config.toml
d_mlp = 1152
positions = "learned"
qk_norm = false
bias = "all"
tie_embeddings = true
init_std_qkv = 0.0453
beta1 = 0.95
warmup_steps = 200
decay_shape = "linear"
batch_tokens = 16384
MLP neurons of a small language model. Each row is named by its layer, matrix (up: input weights) and neuron, and shows model dimensions 96-191. Each number is 500 + 50 x the weight over its row's rms, rounded and kept within 0 to 999. Numbers have three digits each.
Before each neuron's rows, "fires after" lists the tokens most often just before its 100 highest values on Wikipedia text that the model never trained on.

fires after: " |", " tr", " 1", " de", "f", " 10"
L2.up935:409529514463521447555383474568568531507523483450433508517460571404468531443472466582480523544505643463545525461509529542499561558458571520451446505483473466578545569507563483533485589521499384416509469568432499499403488478490436433498449417525486554495493531523586480529510440523420531465

fires after: " on", " to", " up", " A", " On", "On"
L6.up784:550432488435589484506547465556505446425484528532452445547432569558529523419462432430490493541449518530597502425529634580523480507523513471436487438497584518564494481620428588528498444441413447507503475523469542554434485457409499492497523430473446519471543475576485490500525399464503579592

fires after: "ra", " Ra", " 1", " R", "A", " O"
L6.up39:480461511488472530551481560565519482578510475496457555463454584533459364376382454469571534498481558481560499495498536558514519421646546532414577459525483532532555459462561471479471429497475567531454569584482424463414513452469511474492505378533495440561439462537555527501495544473480472480

fires after: " Li", "li", "ri", "ar"
L5.up267:431553488461558531567531431400479482499519479419503530452421457601469545574443513496579526548507523585533549480503411535454486551519464541507564466547579475503537500537473538521494450431452528432446417499379496538563528515432531521651476469480489396506484571553601411429561524641485429451

fires after: " de", " De", " re", " Re"
L6.up964:504524578506553571382617516504488535541466474497502493563465566456524500480446564476536536502537481464463454551478537485533527449484454501437506434442541576522621531555524477520566490553571502419474520495473544537506395476586546446390466390490417533524414419625487538584372450507512452530

fires after: " Lo", " f", " F", " se", "f"
L8.up609:529528470447468532505544564475498517546512455524475461516447547611520552504589505430391576457489455474532512489482477431600596448552456499486579486436480507497484603506586488495482472491438457471491446537463532536558584471555473449539442521520426403525355462490474517401509458458483430456

fires after: "==", " the", " C", " ", " in", " on"
L6.up539:495363501429493510460594449523420570502561403449513533529533573534461483473583482506548506542532530466461463530556497437561479512514492483476506507530522529540494511566494525399431546493478441543441625554552515497546534526559508426525570556467598438430506464462470510433548474449473478461

fires after: "ce", "c", "ter", "-", "ri", " Dr"
L6.up243:567549582433619504484554525590471472463530391582511543473423559466565542476493484481478575461437489481568447545470587500477498510459484496519476537578391494505546513505509485491366434550560467506490530415482553435502484505553497473508508445446533439546393515623449453402529482466550473532

fires after: "s", " as", " in", " number", " one", " |"
L9.up994:411596403497468475518517488504540552421501520509566545497437497649430460490557521448478531539456426472459454468388513508463474524468460464545580509493457503463420547428516494522534483510558495431522391433505509482485468509464496513489504539577424536486512439432541479507660578406502549534

fires after: " to", "y", " he", " who", "s"
L6.up1093:455485464449452476483501487406490528483447479443521565495411476597602518427417553471477500402524490461475510525519475543500509420374548469532503535373472495430479581551562541430533517600519503479575532445465460538519526494402537574498440509446501466469432424542451542559505528484427466487

fires after: " vote", " Lo", " lo", " we", "e", "le"
L5.up988:534578529467492488516525401553469390511559476497438547502528499557499562540510487498491522457510511509386594538588563528479508535472418535473525489516528601451561472468512429496583532528500615466551459536494501382539547524451442481482433430517518492449466543537492503505525527458499487517

fires after: " con", "ri", " ", " Con", "li", "er"
L5.up179:446560553481503502571586442476563415528443497505476526509414493540424524501472611486417410457567462445498531516461537538522446480505556434448508453550449524552435509483444608445467498508521449552501372471479567420457530464505490455453510511440491462565498456503578495527576538476451523477

fires after: " Ra", "il", " ", " T", "al", "\n"
L7.up98:333485529488541488453540497546511540501459394507507438486383544520496454503440528533541477479490489517479452524474499519468530551486446498473511555541530490525411465518610500451510488591380537530409535449532477588498498466484488507513589510493498389587454489451545562480549527496438519468

fires after: "te", "e", "se", "mo", " we", "ta"
L6.up594:528447476441516480457541576466475541505474529522591483509444527513597492421452594463469446585499498465496372495494504478482480445465522510513546450541520484543441551598571564487497486491410562511528620473563498518497511377463489382452493472512523511470525524518506427501472468503544588518

fires after: "n", "en", "er", "t", "re"
L6.up934:516474511492514520479488511542545571443464450523477534467503545538526508478486449531460517439494434524399550562505531437425498473508479495532501461578486494558539447557544431485482535544425478498520512447446555527549516437571456525475469540473573561535626555470476454552494441453577498480

fires after: " in", "de", "vi", " is", "on", "s"
L9.up310:451527540437555475557511459478448468384551415543535518484526566503438499503457493543497403457487485493452538519515565557551520542492477501459519530466583524511441430537602527533598482507444462518603559504475531544522411498495487607428425434394527498548582380447497429463430516450512474617

fires after: "ra", "d", "ro", "sh", "na", "s"
L8.up156:499443573526434451525453488465521515476464488487503452465547589510520444514459500556587435486485518434549491599529465489406584515480495454501527584485505494518590478550467493563412593500494531493511509584415456497492499525634533503414501464381419545475480497532514500413375470513433512467

fires after: "-", "---|---|---|---|", "|", "|---|---|"
L6.up854:467451485574466548430467419496504423349494451428504514525514502451455488496457457586498488476530550422404529416522543504429519400520541494441489545599492535470601530571565515488495511580391465469447467455528454449523626520548499544412426597514464467499512460548571429422440511480544446531

fires after: "ra", "la", " lo", " Cha", "ro", " po"
L6.up777:517536532581447451529502542522541454527499483534576553440518475553521493464474516464471474459574470440541631525501503458418533584546472565519623486569527499528486488453474456580469481466498608480480603612457520413462500417525476439450558497489469529511404455567457502403442428399415507460

fires after: " The", " the", " In", "re", "The"
L7.up362:508488411473513464467500483517519498487516590493635530505430482530443433460433510461581497500393542588453554421454508497478473593522501500585542512560442473493465641556547497450493480482522510585550548514583632528547401515433411407461507473511488483461452478532472552533495512501500486522

fires after: " re", " ex", "-", "s", "n"
L6.up661:522509530483447501420505378451450571456458491507553401559540501456521480469414540585494568521524484592442495519475472493522558422470573593531510542540440573505453554604542434514479495577526620530572558558478571470528558453417533542533475459530509531515488445452505460557534596439577496394

fires after: "e", "te", " Te", "ne", " Se", " Me"
L5.up670:580525523547467494437510598477446487479521521482484541509501522539517469461514479446490567536434560496489520460466452590564519464506472561450550424491535492513465481461576552516553486449439517479495463487436468491533412487619461478562373506504521383492396460505477574417474554588559564521

fires after: "e", "te", "it", " Te", "ne", "le"
L6.up699:539448552478486482489608506510458501485472515517440397498472557430489468524524500500539595565418543522486462535543500492516454435520396487493517493538579579480475556570557455452584442423478538543485503423542399504550516435504462478506350514493527444439569503443460557531469571498479522553

fires after: "==", " a", "===", "-", " =="
L6.up117:514619523435487452504508448452542471436510508514336514444512535508517532475464470554518484592604420438468538441566521522541453538492526469581530443642477459579463487481456555473421455528569531436480450557492578494494524556489526445475595498464466521595501493474435457438556503470429522508

fires after: "R", " Ra", "er", " tri", " he", " R"
L5.up40:441395509559445482543608531523523526604528527578511514548513517553558478493476536564432490483517589503483558416525495568387435485571549501533415448432512486431589479539577467530414514546449501448477485482442421467513507427486469446527424463476557481605432461606509491495461534436494490409

fires after: "\n", " (", " \"", "."
L7.up1113:503495496490468498530511545479531478574562496437559479471465578450502439448369480524454424462470582463499437483454581498532565537561435368539485530484450497474463442572471433470505555479464432489545610483499479488436574448572485522500658556529503503548518419417490547526534481548510529431

fires after: "ed", " Car", "th", " comp", "d", "s"
L6.up368:419476555580478508575556534523471451475525449470579414562527486481477393391470577475454424465491541493506522544621509519489500574476497502474497464472574450499483511589474500513450477530539534467528500491471488476572475439527480445458423490478475452515551486477432457461418466527464529462

fires after: "ad", "l", "d", "el", " Col", "il"
L9.up159:450454469519564511507506512511466482500528439508535469553438501529522422472467485583551509557443480538560603533477532507476431524536536452466501450451554576374526534571552441444530513471422540349521564449477488479562487367467524611441470570549568513581510483389529509517454431431498569547

fires after: " ", "s", " ch", " place", "ch"
L6.up386:480490462516479479551547546618547432448538480455480510593527465479560532467423509527514546512521486536513516542442515493522574522458474583483467470432591480595483555471444537537559452577517483512441504474447547482532605661529517559462585442474422499515527450443373475490495439465521545458

fires after: " a", " st", " re", " the", " ", " be"
L6.up417:591471492482503496561512527518477506480512495493451529516410455546574602424471478425512551633519471477451458548533566469553481536496516476453549524584523495574495543477477498492422467493424457420493434575466584532508466538498517492407415453493576417487525480575465455562517515497539515524

fires after: "\n", "ing"
L2.up894:546412447384466538557464424484546520517530550465543531547492572496565520468529524470368484528446520527508522534459455473517459504402575569512538462447465437499474385481563569603582534419504461529528508469500444500549537477438418474515416519530565439526468512494483531521464526447459496527

fires after: " the", " 19", " a", " early", " "
L2.up517:400532488444442550500477413501515517540505545532463594447478515557594600548542550561537540549471557503477476535506445510418542533560515455452577499544421533494441543521531511406479427492491434523489465545521488513338530552572517515506542516419487551491387414426508502501459515481570484512

fires after: " E", "se", "E", "F", "e", " st"
L7.up22:431461475537507532489576634492511528487493433412502547507531520536470444476578475508393537541494555500506499610608542509497474582461545459511418440552500527452478464533531418424529522479477442476567513555521509438539502503507513498451544510507494421489497521522498426474552523460489506443

fires after: " which", " who", " that", " he", " it"
L2.up1136:545461500475466362602570503505497528508525591439376557431458488514457617469494519522448485427469495521425503500516411465459437516451507494528567452554436441436524541504565534464624528514484543512496505499553468574549522548509512537451494494500550555523532417496459615482458501428465496517

fires after: " Ch", "ch", " ch", "mb"
L6.up67:517530431496523466554507528533528400550554549467546457557575486512526463447398493467459517546545416597500416581516467497502562495404461550620417499582512509474556464485446500595598453521506504531486508544466596403496517523406484411482535520494463498459513464502541428473471501490492502506

fires after: "\n", " and", ".", " |"
L2.up593:476478574483490465503485471399571509536554436551618524546422612492484423437441487502514498501516544429487511425452493468587504534510553446516442443511518525507484504517496571456545481403446550550533603496483527460491478448552487619443548467556505525481567440488434578523530478527499425448

fires after: " ", "im", " fa", "ra", "ed", "al"
L5.up35:500511522417515514540505465464547575487507502478468472464446534456539414548555479546533542576533513369532496510484427438459571580545507538561479476524569533462471473486503522485393475512421455495464445525490514518541545374453624453465514432468562428589510447507508496455471574545486633559

fires after: "ill", " Total", "n", "|", " (", " Democratic"
L8.up416:517571498509504470560500512493495477421489493513499434494501544584465507439506477558496602540430420554437486595493523456521583516552454404457427533494460492525496499429525550577540467495573491476567553524504506471473500540538628493511476647527459536505479485633540466500467514505532487408

fires after: " the", " ex", " The", "The", "x"
L6.up86:525511400457538440389489507459464530511519440600547508428602532495530495456553550542516494527470501540469461472542584473555424481471540554554507521498552483500532526486505412475641434463563475499469502519499498449499460539540431481500454570565516484459438434403445575412408442503457569511

fires after: "y", "ia", " University", "za", "et"
L6.up129:421443368519502479518605562414517470503431543465517388495460498480527382511474489423487497417465506581570533572479508519486592490449488535451506558470432476506490557512521448490543447568448523480470509570439502437494470493461476446596488472499494502520451537513604529436534512482472466514

fires after: " ", " |", "±", " the", "and", "s"
L2.up359:539522484434489573461476520425608606529419539405492420444466503510537557551509438538577482501511418554520462626468552517496548514498522595583471463586480477518498523546471475445464463579586476452508485414509506502469542551500599443464504439410435546484429494527507575509469504487493493493

fires after: " ", " the", "k", " The", " a"
L2.up465:486472509427524556507497400371487579470502565496515554459362484435597527538472561536488437500510522546508493534426500502524505516450514546406506516497482553458589485536504557487480388485520430505490484490506511477466528525461517583614515554448492467438453429490487487444590519453462482515

fires after: "te", " se", "re", "ne", "le", "e"
L6.up548:559447444530520462505497483510438543455574519493483570440519450548441490465517489552479552493476520498422645513513554534454488482496466504510433498441572540569427486509505460466526565483503582380574553570462515514546500439579526541501423387521505482520492565448500677529541541458597554513

fires after: "re", " Re", "e", " He", " re", "E"
L6.up1066:471585547506557535402525538543574582494489520478452541529464569482502435505521457493488514526448517560437559443553505631493485512550525445440579436505482545504543555480547547476468449598490464421526518504506403597513445468467500433434502547489475466560410482570500546548481453464398425519

fires after: "\n", "*", "===", "lan", " Mar", " by"
L9.up428:448440474442450463551544538532476487568474572594534563347449479487555492444435432594461416566504512550523518534569530419459489504578501493479469567577529497576493417456487466476496524520458392542412494505509460439559498548506492428422549610502620472543518532615487500482472535463472514452

fires after: " 19", " in", ",", " 18", " September", " December"
L2.up567:522593449514518555459466552445467426555523496508561399515421428526505530504525508551506567527460538432506524450576586551376439587557493439407405516533467514449416456493436512444436485503533487472496501522492469493509571501512472481456492547467546520480544431426399455517535488524649493469

fires after: " the", "-", "o", " ", " a", " an"
L8.up522:476453535564517603459494523486512549533524503536510502480466460442479519422574489550508412522401536495525508528506519467537449437581384553476486466572564503515500583544570561441413483441392477461480510464501404484526529461529478504394573525590434430423475497466500519486525494569509360528

fires after: " to", " 19", " in", " on"
L2.up377:575469498528521494408455524466485560474517549536506485468498583574475513500501437551451499529443555600481473518529570554454534522502574373486476483442481505459567427567465511407501486409508593594553492475467571495414533510445596425504482505535590491487527438461589455484580441390602511543

fires after: " ", "M", "al", " of", "-", "L"
L5.up1109:497494386557508517474542594495557553488528462459475513552467512347466439542558552423512442545456568508502535478574531500576503531490419487406386500430500425512521447593595450430444590565535475463515497461422471495538480477446473495574522534528459518388536467496513508449449540539423464420

fires after: " In", " in", "In", "t", " the", "s"
L6.up550:442483413467435409488467485533547552469435563491457474509471472575430401411478580481411581605507550491428499474493552535486517526612538537543497443539545438466475607503523510530437450491560487533510577490519590549485585428479516568542491536533493467495447396413471545498462494541558517534

fires after: " was", " as", ",", "vi", "on", " became"
L7.up257:518558510495497530543634501516450531556493431546562460575408483462424465488468473582473492537464397512507481568569433550540482514515547458484484440472508568405342508513575503541586455477514494585613564498582476459451533483505591568435417439504455531499489449532462508498474482521476401439

fires after: "o", " so", " So", "po", "ro", "co"
L8.up392:479516520577607488548413541560439447570465527439510600537509543580474499520467489574490445533440524407482587441490549535480422471512530482525498420506491418488500483517517475460471453518481531539549429380440486470511490458456527407543573523469449626499493449538545462567472524531530412550

fires after: " in", " the", " United", "op", " In"
L8.up1092:642595503523457509381408512361556550473413481454585500433421499444513549457487477564501515447433532485522465509505504469580579455552459546393524510484486528499464429522471515577458473513431617426562578485518520594495544450545521482491481464476573495535496429497511471551525519515533492526

fires after: ".", "==", "-", "==="
L6.up44:472450467407440505533503484506511465466484463552446451427447513549531440505391452493584475545474550491498501512494566561506537582577579560475509590477528547628429563571460451349507563505537477492468497464591454440559515497560485502436626503417608485459495482552407453543521529548486506526

fires after: "w", "se", "e", "p", "ve", "pe"
L6.up853:508512527623470455517538489502572513508502547489523417493477522482538500460486555508525512599573465481429489492537519539496449549522457523455425540502515508503493585527545434542566415488364522499427568488503501512470422447593494459458489470452465464463522461492490546540499372445657540460

fires after: "e", "re", "li", " E", "n", "\n"
L8.up773:449562460528512485418594593433475387512494483429563489543503521506463482440558514504448495489475564587509493516545550454403613576534483448528469455550561589471480580534549650479514445440528462396482560464480525549539458432485490553417548530571570374468442537425475376528538483564507538491

fires after: "li", "ce", "ba", "ri", " ", "tri"
L5.up215:490518473568530463591543512449437452390504492543436604479446440478574548487580593499382527421439499463496588457504545508499582485447495474505490440514433551509486518558535532484496512531471490543434453454408478568479428501422482489472383481459565439455383483538440481429590442552509463512

fires after: "-", " ", "te", "it", " out", "f"
L7.up197:513536541446469521605558491504522402436539500520491495511573531458524424537564489533611453491503530477474611484541633506526560497406447532530435452505599558504510501570477520468434511510464546448418411526498433505472478321495459596422489536435448480562504521478453487511467548521436425546

fires after: "s", ",", " re", " ", "%"
L7.up699:531593509455498467589461508550518494464498480493482580565496506562562612485486516458553485547368481492487476606502504498472532549448403438413444475488447448473419489428549541524525424665507482460502479556503504478560511536439489533397397482522485507443442448511456449501502542570508570453

fires after: " ", " mi"
L6.up189:425499606426422499536448544521513504442496530507537612438488496438465456453505450421558504524513530531474511506478550462550584525490477488554572511505464501551529523509452625530491491557501389487523503553536559369445550409453487572502530483440420590514502529460443502493487598516510387516

fires after: "\n", " ", " of", "c", " F", "al"
L7.up862:511537515581484561494500447453585565534459458408472477463384549458524450487476505543515438528468519558481472535439498510524535493492489557526538445521538447515520539524512545538474531444546382506435481479567496508484528471460479466536535445365475401534455520477577501507462499523433553501

fires after: "s", " in", " As", " In", "°"
L6.up789:550457456535525542446421440479453480501498509504581593551399570548454500578476587498523547476516453443515496466513528581489417593453547477451539470485532500546481469458486479453507539564498519505484532492497462387541479530473476515353445535537401508526496443494522403542522554385554546500

fires after: "ro", " Ra", "po", "e", "o"
L8.up76:393449529576471530528500494512403463464535488574458511442571527615444468483531541468410489574484492392417617447532543564469507567445447494586538450578461433583487462459494593493549486487404509491442534533484526528476455499497482421586534447436527537475509491564554441494439489528479540485

fires after: " the", "\n", "me", "ate", " "
L9.up914:487490436475503534516492459441567541516526493453487410385464466594493476469493430588458418469515497505550436488470562475544578477540527522521497503531538525438507474529498517515460499397513462540589477516477527518383610541429538513562437523548521459515500549515495486525496547451497492476

fires after: " ", "s", " S", "t", "ab"
L6.up1122:429518507537504574558465540507493481502551502497423535483457410563502633509491520605512495440491437547523533583447506507614494490465605551437486443542422549436484541538383509575587477537479551435391516485455477495472524563443566515444500473552495424408477479521453430499433474472448435474

fires after: ",", "s", " as"
L5.up805:467504563463555480580410477552513405528519509428472568488479515505569553548468530498470515488413510517572498506525589450451573584549501557426499481560454610533518502472529517521533502605460549542583578613458409446478496469493477511429491465498540499438451443448491553499464464601467429539

fires after: ".", " $", "′", " (", "_{", " "
L9.up664:483431535475522550507464587442461486407572497511487585551480609511489603542455436468514435532400513432493533493467543413551592496500486411484495541413554461521512487448405558490561536439523449597433504539564547498501487425433439455465546471511483615505490492530455500493589558512419521540

fires after: "\n", " |", " ", "==", "ing", "-"
L9.up614:526458509478468539525576452491566511470429483534391528405467595390549458438549497493480442473462466513471554470476577557547597522541473499514385498685585596489492495520487505462514509475531445546468481438545448535517477488492489456501473448553589418468420511429514469536444535426486538449

fires after: "s", "ev", "us", "oc", " creat", " Z"
L7.up174:549465413396479429577467457527512595477495582513521628592495449406488410476568539533430412474438484547534492555497360459493440526396581456479520483481487546467413462503480458485563556581575519476499487467588554481609483480564499415500407531484501469456460458491449476415475459470462461538

fires after: "con", "er", "mp", "n", "ven", "ver"
L5.up584:561479576484428486606497455527412544470441405498530475496479536550456562411449528601483489511437506514445474556483544481382445434520516431478524472528485490532599524538503470495414538598454473528462469483399392481531475564511499518505402568542503494494595457445584476452469514465531478390

fires after: "d", "ol", "er", "el", "th", "l"
L8.up799:464577486590473482515479463539521490492486462503455543578545480499485511497483500573519531439577365496502461530564525453518393547563569504579462535601569509517433460540454524532491372420542391454473519532578532512575546448499464420491480551481438436422510552504536508653523564552461439539

fires after: " ", "te", "f", "ar", " the", " a"
L9.up598:442488436446558482579550458487604508489493485492481529492482470537589521532503468608587457632488568465498485460491537436589477508547498498479497425552597477568502539522516542522413451519550460449577488390439442446484603531548458562437533516529533458475461395513483575536414503447506490427

fires after: ".", "y", "et", "le", "e", "es"
L6.up1133:430474508450498424465496524473458556477534471435431434513533428522461496525487576443473504445482522553487589582513513539499541547581393500525531551456519512453459427482409425534551527493453534445529388545499540468549540546512487435540535448587516407426473468513579593458430464480541530520

fires after: "\n", "Personal", " the"
L2.up543:477459462480477509449577513553552482517533547525556569464417394513603483474667511525496511483378465570540525473476446551489453526471543513472427427485496390503497490615480508547537491515524490494465552441427426489455536444467476400524371501475540405591525459456434617544499513522478532510

fires after: " in", " de", " In", "de", " De"
L8.up502:525572476537499508428530467451550496433457439531512498503454530480511503465476478509506551460543460415389429506422481438481523463502447468489566454481556609547496575568483548467567479523454564551497587537460516482505518453526605503496486486459518476454491546482519519507552481561440458474

fires after: "-", " B", " (", " Al", " Christ", "|"
L8.up29:444450512522485509409479483457446494449578557483545473531525477504444547509511456491458511451493507389529522547546504468446536584552532453506486484471582545580529577507432459504593517631489454503453463472528478502506493604466509554464465611545445450465492516567506434482505419445517403469

fires after: " the", "ab", "va", "vi", " "
L6.up935:496358481340470491484506424470571599415564499553503516439510488560494530428543422519473530485522501474548392587479497500581523501498494518540475474495534545461396476500540501513436433462609523456536591475487475362376556534545493448493478524505529562467532422572480540439448441494452509493

fires after: " sp", " f", " co", " st", "f", " ex"
L7.up916:533427496508538507514502461407489547529529445558493459574459561498522488450563515527429526428548498546525473635505371479555521510489488535523504436541461539549498529547592416644473490527463550552480468463558522642488455554490464543547348528490524474509425451495531484576433534454553419485

fires after: "er", "n", " Her", " An", "il", "el"
L7.up89:398567561487588469536531443464376431451553503399540521489484472617487521553398536546431563523420467575514510594494503450516399483610551430477576547481465595406497417552478581421475393505445490431536420528488512491546491461454474629508507496512464493531512542511539432508621556524522477457

fires after: " the", " ex", "p", " every", "up", "ff"
L5.up312:483511413506493469548425473503605504468543501533466483513540516530466472492499499459548471493516467361435515461525479484586497550470473499566547485472515544503516543517525507523531419383511563482510495501562518480469544437593471534530552545482440466512506427412491444423443393605402636478

fires after: "s", " in", " re", " ", " pro", " pre"
L7.up1026:546507462493549508568495579434513484512557571540422555523562464481544596422425488485497502456492513576530515469437448492546479443448532535485486491482485557454493504507523528462509460598432537480408491491422458466474446512392516465467491522444532475520555425469592489584451594481503462529

fires after: "ri", " Li", "li", " c", " "
L6.up306:495495534442532518566538436550524399467503515389536572483441436539536510508431498497489523488487477461470537531472533565413435455469593478526483396577506504566521579537529480538341500418539442436475464401481550569535490580560485517493555462457425443478410545535524453415533601561518485449

fires after: "==", "===", " ==", "====", "w", "ed"
L9.up929:525593535440568500492557494424494486474408496518484488444515482529413531537478513500598477445448455402434565454533435419507474577484524542545515589641563519536463491562481451547493389468490505473515508458462511517568497478492513486425542459535441494447511448483454458510460441466502483514

fires after: "l", "k", "t", "d", "th", "ative"
L5.up274:500480554530503549544515487516475477502347504537456519615491553410596508562540489547507549433512473464546527465544462543489477506571511436452497466625491500437512521542562508554480434461449506484481568599467491505497444500501535421490504536440506575496488443450592433522485586504479409585

fires after: "z", " Z", "s", " cl", ":"
L7.up653:579515455475477526495438469536568547537550506533496588446520532556432438561510504467554500532427413448614558472545355455544520389494496455570451524509456570573559438519465531443535538566486435449486517475564554442536508538556531524504524509488442398444460463479491433459485502512508599572

fires after: "==", "\n", "===", "====", "par", "C"
L8.up257:467421515437470444538529461529475506416608517523522528479544519509375522526501444516442364529477544545480519496413610473500585489544495480552503609467415436560543565491470459430535498499532486552495537560563546499526472513516587466492517541466537521543469457540517466469485535484490489420

fires after: "-", " /", " "
L8.up879:433470440471507520493497560440529475371493363532527518579423500442455441461484565510500500505495505492479473498586510415570527440568432608485539534489477507495434479558484468391491520505474470475510506564470568436517511443497518473412615505589455551517586450483489453511477487562472396476

fires after: "\n", "===", "==", "-", "D"
L2.up487:461499499470496575523551518495416503409550545565490499477470455466479392441561501556599483495541440476492513461510484431505544501465546420563446480475433482515499505500425478441395476583492531543499494601523551484583442562523557497543567473402420437534485434488606509551524526514518544423

fires after: " |", "On", ":", " on", "|", " ("
L9.up128:491564426457589518543532522470437556473497546583543484594478599582493487509547461453456509418460511634489434483467455537544550498468430403452542591547544542527523521529456549455515429460520551453520430503545536441450500535470551514436463436465472546540489465595536458571440499528541539499

fires after: " 19", " in", " 18"
L2.up332:499492437502480561488502507506523470464549545493514451518482503524503525533606393547526550430449505396458517533606607449387395556539505461487434499508508583507543410505522552441504474446388590422486596511583570517519501527498461464484456570480570525459399473483466424624547553463453498462

fires after: " ", "s", "y", " for", " re"
L6.up918:446571495463501543504550434471430570475505469602525481542428505515485548377491601446509476521488502484577467573510602507516618450525511627523521525535409541515556533496474512511519456503500550478426425504423533379476563469479505469493418463509410498492433431484420580487489514506538490428

fires after: " ", " 2", " 3", " 1", "F"
L6.up352:412426515529506462585541580546511407610536525506427526483552516566590614433501611584556551505468494530457541505401496366421521491480425522531553559477541519515523520503563455497523474517527527511464587424493405396485582521483496462576477474505487409476410469461518422473506432471490517520

fires after: " B", " b", " the", " on", " January", "On"
L6.up616:521510430524452532509514473439446478519598474561560395479476399546512458503477500431478453531488496533541455542546599491514509553470526463555582547492511511560494487507479576401540503480452460529504577514581560516492492498457521473576521411490454496511499488579435449573601397518478471561

fires after: " ", " re", " con", " mo", "re", " de"
L6.up662:486507483529521580463504606485619573437501552518456567457499530554403483544547483505536565502589511445454561395463509543459521579428456494525581506557504468531512638463555470578417485558453521439477496524578444491459425511491541444528493554411485491388434495556495498531577535518442472540

fires after: " ", "ki", "i", "ć", "s"
L6.up815:498540560529451462545575387492534623455570562559529445523524529416449449418464483504515406472573436517515519524505467455447444410478479487521552543515583484502453552524530544527499543506486515534524461540457543490433549450464502568562493450470510485509518551517484434447392596508462464454

fires after: "\n", " |", "==", "===", " S", ":"
L9.up904:526477530471517477456516447539409517477507469452540400357409569504453495461461548480506491490401554450459528388528502524542537484536574518534545494560530503476477558479477455607443462558520487577491468449501517550517536467484574513546446509558506427436534437482467495566502487453450456529

fires after: " |", " ", ";", " 0", " 2"
L2.up1088:481459540415424490584526491475508538544402528597541574460522515510507452541492343488488425561500443474431522428532492394531530495482470449603490443431547486495565577498489526463557550435419501464435543592483451494444592489427495512542458464530546546547568399487554510533567602493487391443